{
  "num_hidden_layers": 9,
  "hidden_size": 256,
  "num_attention_heads": 4,
  "num_key_value_heads": 4,
  "head_dim": 64,
  "intermediate_size": 704,
  "vocab_size": 2870,
  "hidden_act": "swiglu",
  "norm": "rmsnorm",
  "norm_place": "pre",
  "norm_eps": 1e-06,
  "positions": "rope",
  "rope_theta": 2460.0,
  "rope_fraction": 1.0,
  "qk_norm": true,
  "attn_scale": 0.125,
  "bias": "none",
  "tie_word_embeddings": true,
  "parallel_block": false,
  "extras": ["capped logits"],
  "init": "trunc",
  "init_std_qkv": 0.0515,
  "init_std_o": 0.0121,
  "init_std_up": 0.0515,
  "init_std_down": 0.0121,
  "init_out_by_depth": true,
  "optimizer": "muon_variant",
  "learning_rate": 0.0147,
  "lr_mult_o": 3.0,
  "lr_mult_down": 1.5,
  "beta1": 0.93,
  "lr_head": 0.00952,
  "warmup_steps": 20,
  "schedule": "wsd",
  "decay_fraction": 0.709,
  "decay_shape": "linear",
  "final_lr_fraction": 0.0,
  "batch_tokens": 32768,
  "max_seq_len": 512,
  "doc_mask": true,
  "train_tokens": 165600000,
  "max_steps": 5054,
  "dataset": "wikipedia_en"
}
MLP neurons of a small language model. Each row is named by its layer, matrix (gate and up: input weights) and neuron, and shows model dimensions 0-127. Each number is 500 + 25 x the weight over its row's rms, rounded and kept within 0 to 999. Numbers have three digits each. A neuron's up and down rows have the sign that makes its largest values positive.
A block is one neuron, or neurons of one layer that tend to fire together. After each block is what it responds to, as a language model described it from the Wikipedia text at the highest values.

L3.gate579:491479521520497460517499487492499495488531544563515503491541459515493516526502486490495545542476446461532500516545505493497494485496509508422510502475516495522503478476453443539501501581485504517513513498507494487474509455499474475487497501522563515498527505533489496536517537509509522492509516494436579518518496488499514509517536476490492468515516510502485486487530552504526513492485
L3.up579:477478517473503510520498513560525515482489487497491515486498444517488515439458472472520537519526519495525482499526461501502532482505493499479508467525499479490504487486517498516557525498481493443483456501506522474493503501501472480489466480505473466529502474474516488515502490479533492485510481467453455503514497493502466487514507484548482506540483472518470534536542513538510470509531
Description: Mid-word word pieces that complete a consonant cluster with r or l, as in sub|str|ate, inst|r|ument, Mad|r|id, ex|pl|osive, cl|osed.

L4.gate0:500499486479512528475489476549454502533475491528522475497481537452544447503551507516496478497543456509465552499502487485522523506517522527490436473504449512506490516466479516518539516459496512481493525555520494541465487526503506477518505479497499445515526479498519533550506451499502511492509509505534560496487464492475513494487514510523500515505467495475525513506493500537515465468504
L4.up0:496516456513558529503491470522484479490496485500480473472526495535484517499547516510466513489500467538479523551517537491531468506537476514525456486526534515522465500447526494541473526475499535516503533507517542476524472422519484465500498499515471493485496472475527514494473537505523511533518469473523487503516557476492512493481464481504506524495501480485517434510503498514492525507561
L4.gate344:520483510551489465516484507488490497529524492493510474498495494475522519480523481497497491454456485492486535506504540501562515461561498492492497543468501514447518466502497497510512489513498521515512448513477517511484514511516498507526510477547461470518496526487492484494521491502500412458552527491462538514516543507507514490501487499508516497522504517496515475494512486465528522458480
L4.up344:528504502555504498489510513457445499503496482487524503520470488520456485505509466462474467491451509526486542504499540506555469454533471478525531521483509485489577443491474480470486500476476516499484497478498478491504468508498509492511482492551492466498506488569487529460491472506447522506501497472449506524495504507501531467516475482442493498533486516512550460496477535524498501457470
L4.gate446:510468501524486512477552542474475509479533499506470492542511521474514478464490492503474490519541513522485460490495505490526485476469460532490496504534485569531488500496519476492489508488472452470538446499506513464524517491519466486465512495505487496525559515524511478459476483520480516476455507537505507474465494508551502521456451482510480478518520551479526460508493531480467514557493
L4.up446:506489542515523518482477491509471489506486526507542469466524465513493466489498484515526510498454545520494485491485470543502533485491485487498498506501462530520499486461513478483464562523511447456497481496512527497502502542516484504500492537507505438512532473505492489514516467453456512484528487497449507487501493503512511515441506512478491498498524505460491478496531509454467476506483
L4.gate659:490473507518529519488544502551479498570517496530521512547463512511511509507466492476473502486499480516502491500537547498521522495502472482446459539491476549533550509529494488513551540496488491506518440473485490477480458496487526480485514484489503524532511488534495535536528506472544520458466470535486505488503506509455519471472507490495508500522464489496506529524492530472501503510491
L4.up659:493500513531513487518496522482514531482527491473499496484500519493486512498482476539482478477502492487524470511488499513485459470527497491494519507468510525478571518449484474495497539503461525498511473526519496481484466505504494503521509510524520492515547498488511475487514484508496493499532499512503501502514506499442517520494447493493475529531506511532448505471486524519509499495510
Description: Short first or second pieces of words split into fragments, e.g. gu(itar), h(umidity), bud-g(et), often in climate or stats tables; also table pipe separators.

L3.gate151:460511546495506492484505437513496517473437475491509519483477559493504483500466521529501490529522512502485515505458531538531564552496476484466498468530496571553530448491511498512506498485481545555493519502483527501508517524530525505502501525428487472512538534536490481494515546517464500491524498529532516553490456525524510492499521505475500458461488479490502484503487499532492491463508
L3.up151:493547543503514548529497513505482507470458516457473506547464498483531504513486462509528536486478488535502517483472497488472493530480471490486468482487490551531497452436536487537498493543498477487464487481484513524482514485574516506465500477504469521496495530559491497494484534497501496478516478522494506489485485497479497511501530504486490462441495517474499503543489505474515520467521
Description: Completing tokens of sentence-initial adverbs and connectives after a period or line break, such as Unl-ike, Wh-ile, Final-ly, In, During; also digits in tables and lists.

L4.gate38:548484492511472521509500497550490516510530521506515470518467509526478538447456498511515479510477508503475481491456495534513497492507478516539522503505506523443521489484490480494502481497469520527469454523450501503494505459534487443497510498501457479506477534462485517464525468482479517502448521514528500535507477522541508525507480533510461513503519527485511489501540541513520515538491
L4.up38:486550505483548513454508480514535464539486529497463506462538578503492456502503526483494478498488491516516485498539483496512495495507518508504518504503550501531516490511499530498484518459502474508475490455527531504490466500501524477495502562504485510547514444504477561498545474535522480496542529486499454512558541503501483494515503487484517551489522482436471517491490517488479493498516
L4.gate345:508490503459547504479439475471479480466480516477513461503474509523465498501471500493537504514513518544453483472487526491491490541468523509515509490510528468461522492513540513524494513500510461494481474489465522477478518476493531471456529478495492458517532570484502469514487506485549474542511473475440500519463484466479500520505473490497511500457539474494496499475494539475514432534480
L4.up345:492505527438458524515486487472491454534520490513513461498498454546504535499484450465521493476472532508495525495534466507492496544504477523452515506511540488455516503492504520477476508526523484449506534486507451494547501521502540514464552454522498571471502457481511501504503507521554490483494522525509540535522507498474536497496521508554555512510521550491506469499493528537533537483491
L4.gate426:544513489456497522510488502511512534449497473477496510498488495538519498463491487520519548506479494480479543524509505537521521486520498525503488467449519523515508512467498557505468513522499517471499513500475541512475513517539504504509536471514493546514503485513487497533487444454476513520506481513539522535490507488481507491552493519482556516484534495484542502512513532492489510482500
L4.up426:491534487467502523499482525530469487459490494517482489495511496494517505438472511531525514535500513504528477509542504482479512473555509536489535494506562483519504482458465444519532484538492526497510525526486479473502540495511528529479529462508461483502491474499532500520536531509566476555508499506472493537466490494477488496479496508503511469496460511434514525522501514530540529522503
L4.gate645:450496510483546500491533509453474480520534488514489478455469511508544474515491494423500497505535485520524468502465537464495520484524486506498448476504513513494480512492528529485523496487443511485488474485475512522466513476535532507517479434563469499505502518507434480501508506482548523502497514533593505491472536507525473523543480549505514500498463521491535498501511489506500504528503
L4.up645:547548517528506531501510487491457509460504498491544478517495516494510479499488487489464462485520537542495478512461527483548497549487510534544461537497534512514533487476466485497526489468482494486537490521511479480487457484524514499496478498508469560505508471500509486448480499496508486543539468521484516465533492519459488506510486482483496558469491502548503516470450499485498506578491
Description: Fires on the first word of a new clause after a comma or period, mostly "with" in absolute phrases (", with a total…"), also In, she, who.

L5.gate0:489499519510457526513472490446552508499559464524484509513463531464528478513527525502503468483535482517495504481504495519514514498489529484439480472535453516523503530449524487504544478498464481533536519481495496488523483519509497501446505492507540542503506532509500509521499509462505474490512513482488490464512468453535552547506508517470504501442509476496455528515495563511478508518504
L5.up0:500495520529506513482456530486524531509513464537495506505489487510509506457507489501549528471518483502538521491480465488524460500535442531500566535518502495479464506496473501540522512502486462495534503506511480521482473460501488464475490468521518455482423497511518509497551513483519483478444516516496490501531500504465467496501493525478525477489528495544518521494499540493493519519508
L5.gate27:454496489517513476509500482510520514484533514539510500511504542493492481475507539471503475493477491530460482532466511509540483490518499440581457496505470512486576510519526511505493479468501423512494519520498469523493506476502513499531540457500483529511482463498465483523508488525528487502516530515487517491515559522485513492542504464509439501538518507526511520504488451455472499521468
L5.up27:490525465425500518518521486507469551536461451510565523547521502517513481494475458455495523471528499512531466511537487490510474531541498523463499484544459509525553524508468482527457509532509501536537522493528486480473452493522503555480494525497517517516512489547501461508497494543490455497514480510490473549494481517486534506507530491511456524483498512530502467495491533515504486481485
L5.gate119:498484482479514508459476493549552494542498504464524524520518475518513514511488521445491503520524497489486486527464500494521497518504494544519470507521508492457505523451501491502543442518489506491510466503477504471468504487470490438500515492474566494536498537480529537515537537554493523428522490510515521499544487498527496501535497491478472535483559532502494514503520498499518520477546
L5.up119:500501481506464529495524505560512509475457524503481520506516500519510503497519447499472504496479541502482501483515494482518500468537559501487487459500525497493518455516478510485541533500519531479502510516507492537515509489550471523478535482491517500477494527495520485485488473492498514503542486516476557477496526501482483519541500524547520493492473559479487502479441448509461507502483
L5.gate217:504508531459514491456529535504473504537494492479482501443480483510562482527485496500490427469489491501508484487493503501482497524488469490495463462512541491506531512494559476502512528462496550507500454496503489526505531522462529489458486498560499476553507504509496460513510480460498494492478527514527526471526502521520484501542491551504525500502525476497510465503491535542525495480540
L5.up217:491486500531524530478479500514469556530515497467510527478465484533506534501468501511530492514521529467464511499499448496526444479508460489471483478498507493502521472516506556496497507494503490478498487522512476501533494491547546519437500501524511518514485474492506469504554528513481523559488498453522530510522502476530494493513528480446511486495531494454518476485486514477516512510509
L5.gate272:513503502465504509505505503481493508499533487515451551535493512499506455485428518524514486477507481533523483491524496528536478462547506494519496503544512535534501521470528462496518436476494566501475471495495500502538497469497501522463525490500525535515446506517526490535447520519486556485492548519502481537458490540519509486531472543411468550483506500508549471497541515511473477460528
L5.up272:534494511497472513456510452498463532533501451499486496490494525526524456515459523490490504534459479510504512487491504531472504503468480474481546528474510494497549506491486498467457507483523488485509480498539536471505474501459539505506515516507524534527490461518488495561502485489517532541486508452503495511560471509500520504506496489541481531462538481522523474510490507483534466463467
L5.gate327:452523515495512521506503501491511533552531497524505520465465511498557505479487516487526540510470492461518529523513472504512470485506456481469502472505518521467488511500550566474474504490500508517457480518535478498510486486489518493502512481514529530513489524529506492458501498480490507472528501542504567463511451461513557461531511522516466502514499536444518486494487522500482521481481
L5.up327:487526473498480504511535534516453533531529500469532531501504518490477487483524494517490475483478490467550478547534484527569457513456499509456506486481553515531508532512563547534482511502508486526492509528492520478503497497493540478505481486523485500526491506530484473519495508447546494494481487435502536499481472453509543485506514543496447514531487533461506471519496505482500512459514
L5.gate340:504508476464477502477513450473540498515526491489471487496495476481502476509510491510539543502472489518471513523516522513543516530491491472477479489475506493480488535492453477490487488519533505528518538555494520454467480472534492487475485490476532488456473487494500470530492489509493491496523510554483487460508501457473524487528480527468468515547529491528519513471490493495504501519450
L5.up340:500511515498546514473466468500506509486544500457521475479524524500533453482479492517500553527486520479493469472483523491525523491469486483488518503508477473502493507472507531468504532551505525496512536470489482517483492530504496472490510443478490485457486444559483465471476472523495513480540545493455554455519525467515489478475475563495497498499500536511473485512483487519499464512480
L5.gate388:453527499509516462466527507496513500492456510550497496515508509526502504475466503525520481460503529477528482548500559491509532428506457495535503536469588501599515508452504517486513465506535476517493517508484495509489530483452567474458479495496509516494509494533530499487473482514475501529489486502499525444527454480502528530512507521505463488522494524481500510542504465525520517515526
L5.up388:491472466505498531431523471538527471534451512476495491495517488486486472471461519507524508496522507507492447492494502489488489490473483484533488510469502500504502521506485474472453496520493498455495525486478469533532472488499519486498488506460476476539525506508487502459438463474510512510448441502440509505497535506487487460494491521502499512512523471518526498490477494478486531538468
L5.gate478:488464470516499487510546513486521534551514482511529460469523480478498523497524539505502546491493505478482526520467535483549529534489532497491502456510460497482473503472473524479544553499513558507539487522513504536483520494528464485477458475507508496480526550501517471525471510515531493511477561483514496524508528515477581490547536487537489509494484506533511518498503491506500515526508
L5.up478:526483520514523505500494491534530501532513510515471530526516522457537500508485499494532495466494482521480492528506528528478482502442495537494493479472533548504549517559488517516512460481492535502488547548513479489478498536505466488536481466512521480553495484477481502547488524500535528471507557525515472484511472508495525447522522514497521480493455492472505492495421511520455513503506
L5.gate499:479504488457484500514497476487517531519480503500481513481469464512533501518472544502497502508439482488532553515476528518494554503490493502519498506490518517513474513466535498502458470480473511503497471554556513482483489459489492514510493504484479495509459477507475532480530539519475513480488467498542530493487512547476507545526529564510502490501539483529539487481531547520505487494523
L5.up499:498518473472546534520516465508471500496508536491496514516470508492526506510475485479534471525444506539429507479471500555535524498483507516505524493523515543513486446474528522491519457535486510489479547499525538494488487498526493497509537471473495473475515514484487490521531517504497496561510507472497510480531491519520492506479491476493482517511484528502538491484479515497479486467521
L5.gate521:458495490460489445509469510464504456549494492525550532517473509490522518476438537433520503516483506501494530466486497489559526499473492506505513505508498529454444499512499509483504468498488517522520492527496506555524479522453483525502527509451544459476519462524487511486507483512472527513496498471506485471500492524507544526505494545530495512543526552480562478480492492534498475507503
L5.up521:515556504475521448509495487520515497498493519507511490521460474532517502534473512494523493504479498479529521480454509544517520524476526516530494474478515525505538505471478524485484462496507509565515489505518483493545509535449472448483508535491499527458467481527472494476528541499477542479515515493529481454505500541557506478521499541492510533505530525530499443475439502504468476506524
L5.gate591:518533525499486532447520478512490467458503521502503490523496552479543533476460544500521480473503542537474481510503461481484511498488476477482478549520505503523476521498511528544473502537483482520455430520492475479497489488433496484530500522489523532510529525457485499517495474529472565502490500496512482473510468496475518510516499523534470555459520470491496489517476541514498460503502
L5.up591:472486490493476520483485484509527471534509489483495522467512491529523484532513484530445481500515500436473480526472478513531478478504483470526469487518499512487502514488494477533472485532512506508499526497493486502513486512514514469482511499525519515484477483553543511495520542531524490487506545552537522530506505510484501457547476460524462525511499528544523454518527558524492484528486
L5.gate638:534480509472502507447533493520514487518479481520483469500415511505520479446497487535505529501470501488490492478487505480491512541502489521493531520464470517512553509499525516505537504545529525539507453505497528523519496477521494503497482486477474506520491507509534530465497475525512483464498502518484487475491512487508529495543512528516486465499519507461433516486484464513491483495535
L5.up638:513504488546533548479516498488537526499528547487477519482511516470541506500506499469485489500470500483486512496499493491473466473498517530478480513468509516487510475510515489515515499506507500514484527491498455474469511515491475503508458541463498537517485502541484522528487510536500456502491466514581536466470504487464478495477514503524541517485513456486501540491497501533513457506517
L5.gate648:510499486510497517471512506443515483468509492500493490485474493521507511517497489486518481523486499499483492457503492474519509475473495495517539511466542474530528496442540542516510527469469518488497531519518519497530473495525504471465548497509537500466468493513469491475572477469453489482474470489545531483480506532460534489484532533534514500498528539479520530466504527533569529495491
L5.up648:494489492456490465488516501451515529468542503488504530513464495526494469511538494440477487483517486494469484476525465465539530512444463535475542471496521476475526523505475521521495521488523500514500503496484495490500489496478491509497503505520525485486504463534522485468477556518483489496519506512480498486471510517460532512495457508552531498537478521495528526476497491521495499511504
L5.gate690:456476483473452542508499514481511517484510518495468563495523555491480550512458521497473493512489500513515504440505498513513529464521507459516486560494496511445537528450485525508501481524529508513538522488504513492482459470503483497480483550508573534543500528505501490488491503431502520481434499501509486470514501507488499504537500489489497522497485470524512473499462545509501517487560
L5.up690:503583495524482504496450480480518513533473504541487471487536533497531511470486475509507523505507490451528464423508498513517466448461526520510469473494554466465499530488491524491486527466514498534520517529532502536481481527503519487538544481504483502513474483504540494511492497441495532477495526500532551518475470479483518518494518493539474550508489510495515508498512541526495509478552
L5.gate699:474525495471512489502494500437532517518522497513508495498472476529511516525496467490480509516497494490473507537519550432475489487504483529477501455512479499499505504520499526512473505516495505506452473523529493523505509481546508563544533480508516515518496486499482473564484502555492542453503534486523503509525508466514524457483481493484510532474543447501508494493497500512510484530472
L5.up699:519496495519494495540510541501540538546495488489512523486522504490496502460478488541513449503496536497517463535484503470497479518514503497504508447517469486516453511506521537527468502488531506503500458487493470527500520502500539485523494509525435489550515504475488554510476503514493500468466477474512492555498520503523501481528481532505491526554547476458505504481474526515531462528487
Description: The preposition "In" (also "in", "On", "During", "After") opening a sentence or clause, usually before a date, e.g. "In 2012", "In November 2014".

L5.gate62:538478504481500496551505489500471484507480492568450513526458444490518506461516491513506524480527505512508557527524521519516524483531492501483503519483457496488513459516486498521536513474499467521498506504496482488485508492517515494521498498517502510482552471499527470496488478469493479559491476565497519507541497581511485490523499530525455498492483499524553531517479479553503485514518
L5.up62:492465461488491510482498470500484484471517519535496507505455449495512495514497510540472493498539502523546446471507518522526567488502496506446470483522471506469519460503505475526502491498513501512492467474535510498517451492506489466517483509529525467473510509541519485484535500480510502504508494524505518517542505501457520535528455493562495561492462466499512495504511501511476497518452
L5.gate71:484461504504456483519513474487512518537468477514512505494547486501481510466520540481502543494508502526553474465520474470542479477523506498471447539513509469488540465544522504518511516534552492475518501496536481505489446496484491459505472471488565531528486518515501528496505523545508516485506519490472523530514529495529505498522512495511510492504509517487498503522506487506488545507525
L5.up71:551501478472487487484542515474489472502517505487464477473535497503535485489508542505488457464534528499540513484482505524495529483511476504554526495442488495475481555484482515510530460480550526549516510486557500532510471527470530481469501461486490499538489528497492509523509512520489494493500458505445533518444481507491528545487461495507477501492481499497525526507477517515507515554427
L5.gate87:522461507495558471488518510492506506510489468514527510501513485526488493556521464548455566507508468506491513499465486534505456459483493514471473537508453502508497530543472491440517530499510534499487532527512518506485478484502525498473492504549530466509468496527511533523496484477496470489470469452466535482498502524465502506526544506499496490501481506463501525529461472471551512557481
L5.up87:517522567444510485504484493473508522496528478490558513515513506481480465515500529526516407529493513529466509500509546498524458501490506486449490507498471509487496481518491488467507520509490474522487501516502492464519475476521532446512509480504506519545496466540466468470493527494462494476502447533488523504462522466522468461522521490499490479465429518461487473508480471446511481488518
L5.gate220:562493458496525503486470466507458484497522516544512512490494491491504499512469483469480500517520527467481481553483498440516451498490484511484528512525541472536478557519481481519468536462482479489515492533493477493492519529474444479524523470512500491556462453533477518503479514487483511492535504509471515506515507559520478537531489528457491504494450469495517489502535497496478508462490
L5.up220:520523516532475489488458494492486445476529504473472515491469488506502481470478492504494519517502515477518524520506486558537498493525499527499504465532560500504513468497469538483504496496438494481491523480559493470441515499505526569505507488536495487481504511485524473486497485501495494480493497511443526527473482529467491520499498479532510523494542506491543479490460499519504536506516
L5.gate242:461469484535508501549527489528489499512529498481555489467507505532485472499483477511488512494509502478459480472579486511540489463497516483477462491541465489497488504502477492503489507495455497475491464527457503527476507511490499525528496502509502483536461476467508512505548524498509486483537426547487512469479502518518430503474500506478512513507505494568515507497489508478527510490479
L5.up242:551464518503465500460517494466476544508502504473512480548453480507501483507505480503497473487505485479539482523545525474515496527500481532495503533525556458508506469483449512475528488523465482495487527524496506501480465460457483503514486513472493502509474513498500505502456499496531499497470491476501444481526521543523469486521508516509509516540531460516515487493523509510455531493464
L5.gate294:494465455531484457556513513489463510526513496493509519573546495484491539448515498514488491483526499516490481494478515534506536518492520480530483480510479515516460518524484469488500481455503537449490515497510454473454511500507453512498511493523516512484579520489486499463486494486496531497564499468514505539509508475535494477491534507514489509517513495469502461464477501526470520517543
L5.up294:457544477510536492510509520480492527507488501496504480507558492522487491485483519501479487503475532497490465484518471462515473497488450505482540465504517507508504553510518527514487510502466475493536523497493479527477492513508474461523510499509490535522487478455472511494513507492509512517501500520479534529514502512499516504496521514493493479466550499537447520480465534536539519483528
L5.gate310:475530501525480527468497449534483470518504545472517534529474499513482518495486536493531526565480504490484497489491511493486474499516499519476549498514490539515457506488495492467541526525512498495531450496532531502499508503520475507494536516489501537526510504525489537499503523495515482493469503543448490497514498525512535481481487504517534492460522525535504484462527491513547505514524
L5.up310:496471470510538527482469498514485457496473503458517503502481474459474455493479518545454521491475488527506527547486500509501459470516510493486490492493483491533473497515524513471517469510534501481535471507490511501490504513479510528504505492497473509505516500546467495514501520471501484471510519513478504470514556444526492510501487507485506523482477503513486518490508484462522521518498
L5.gate348:537502498494543480488504495528465522474499464459526490485472535448498493501465513498520546498516491462486494557516484547503541477496493497515506529522512505515520498476464516512498525503474507527501481489505536461498501576493472472510524456485515515499494521533496505486530474458466549481498494547494504463516497515453525486505507507497520470461498502494481486457468535505505445501499
L5.up348:454477475504504458508513443466503528515490471448503519487453521514488523504449448520515519522487522496460548547496464484494460490478510524484532471545527508533445506465507478475516544532512520503467482480525493518514526544495457481517506473466506483471485478585469511525545519482474508532440487514470490524499480488523536539509554495522484482499482514518491505517494490494481500524473
L5.gate365:514496523514468513543468506490521513509486483483466542480529449481473451455526506470521493520486478512524503509568505486467526497506521542471499501473562510491534481533470492509511480475520479511490513468543470529486498505516476484502413490486527530509501519503501485483438509522486447458498468485473499548509534469539498510518483523470490487516482510497496510511513483523476549493475
L5.up365:514494470524504488473497523511502587528498501484506519489527475486538494515491531495462503500516490509499559467535527472479485468458525553506503492501506534519488503502479504525524459494460453497555526450477512515493514476525529521500505455481521531500464492520502493520481503529491468512450516466494461488500481464473509530475524495461526452458513501483504481499481463498481517466503
L5.gate394:505482536533510479499459483477496561567522499519498527500495469472513528504524491511485492500527498469497520535519511502469504473526519492499461515546502500490445517553454446536504482519470542497496463523463479563531510525479476539529496481512491492530507473499464548490503484502539533493494468530504473515475499465508482483516476526492527504518487550511475480476539518553513521483483
L5.up394:444525474500465500521472530510447513509509510445537517501478550475504457551511504513520489528498540481481537484504501471512484502506494480456483490505521506490478517537541465452502489516515540495504516522448478478525451515530466453523491512506499489508523489481512525485492477465512466513494492510530501464476486544489475521490505493578526499483490513473501477483499511498500539489481
L5.gate439:501517461517524492475463506515530506470492487510511531513505462486522489555520521477508492493524485449462503529486521491492526486504488466468480476464501507498522488477541474495523462538511517518491494524504501476464495508531520519528533495503522451501492485480534455509474492454481549495485488502489487504522475526495522505494497504499539536514497486480522501449494468517479459479496
L5.up439:477479524484503489481520520508477446469506528518541464485510508473469485478501466473481478468522491496523500502485501495509511510541508508473498473529491493471447469479498482467530484571508523550532516524450510528513519493490525479505508490495516466531481520578508442488505501531535502478487486498525512527518515491457502462514531527532503536487547517482552506522482497505458502452471
L5.gate441:540492530466527509532537472440476489490539472535566495536476437462509514453505515447528485504481512520479459498485506493490533483541495504506477481557520507497468494549513487522521512501515481506485531430522505475481509545536466483443486526549486530466529519490515535514498509496474481484499451503525521501512487534520509495507489507497499492473487510523481500534492549447483476539506
L5.up441:480522524462459477520496512537465535457499468470462549523512510488473507525507540477442458537544484478525476518476530500534542490503507484502441518473518471487509526496534478504473517496475482515524473541480458478454497488518510505472489454499485473506484540487502495500505453474508523533451508502488514506523480552498494498529498548522466486472462504467511504482506489537546498490483
L5.gate442:482501528523492474486449453490485523509506533524548514495557497459488489486493481502524531508495463511478543493465481507504548532464457492485534496492498548505508510506499508544496480504508472515507506515492509502516525473477487484502491434538517452478508480527495521526453537492491527469515538456472492530484474499471486509510491527499523495494498518495576538505546557507467476520496
L5.up442:505478548516518510500540506533487494511496527521500479484495510449512494499492467533515487527500487515466509508461535498526482478560500517445535516517524528470492491470503511469520503485511530517468513476508504453503511490472504510415490496526515445490516479507483491507513476473485508480512514518494518509512540473482474489487482455564450517465519453484509516526532519492521472468492
L5.gate466:466501486494495523468510470509513492517481488511527501490502524500476503491458475509531522571450509450478472479530467465557501519504517496450526510510523495524546439524476522448499490550527529524499530501527442492462486538512528459464488507512496518519462494490538525486538498456469515483497467494461465488513495508498513501517499501547479504497456479517537516487550484467496482529506
L5.up466:529520520512521503499488511477482505496546488453490508511526526531505547493522477477479443501495508512471512556530490481464486529485487500457534515510496481486486504532485478506478512490493487550512501517514485493437518519549486528483487496440556546476514517536485503483567523476460491458532499457467529508515476474516497522501488491504556498511484524501525504500494449499505500499490
L5.gate562:520516545489544526455531515504517539502495528521516523497507476487520519479522496510516515475546490435471516529459487481549491463534529481487472503521528493525546496506509429495511521523513492512539486513522513487459487479474514436492518532510482478489521536494490527524443493438490496482494528478462484486521464503469538480480489507484462515495521509494479529521495487441486548471554
L5.up562:470464540493522499489515513477523503484501510556498488503541508537539519479513491519518491519522453481469496471472496513534475459541479475479491483544486511515474505467502513469487506507543491529507513521520527460472454469486539488486482512548478504493482486498521502557489534457496535466491522505493497533485469557466538468524498527537453486516488483496496515525482483472454493489507
L5.gate702:474492535461546485512541493506518497526472513493535541467485520523494523513456464481481475492495439491519526536523465488518514488528462469496534502528470504540478515488468510488501507506461481533484507487482517516536462503504487492507500502505491504527488518501499500475548493523483507495489470503487507493519505480478491466517533542506553506496505413549500508515467497486495480499473
L5.up702:537521485477424495461491512522539516517500496527493500512513481539491498556510477550443491492500463445490513521495480490522492507483503489491497462500491492517505504506445483521504542537502513436512469492487513511469474552545450510543492490486498443526505503509491544524517496453492511485452529499519471474496486516493519522506496527510540489519477493536452508561512506532488543484555
Description: Word-piece fragments, mostly a lone "r" or an r-cluster like gr, tr, ac, inside words split oddly: f-r-ac, war-r-ants, J-r., gr-ade.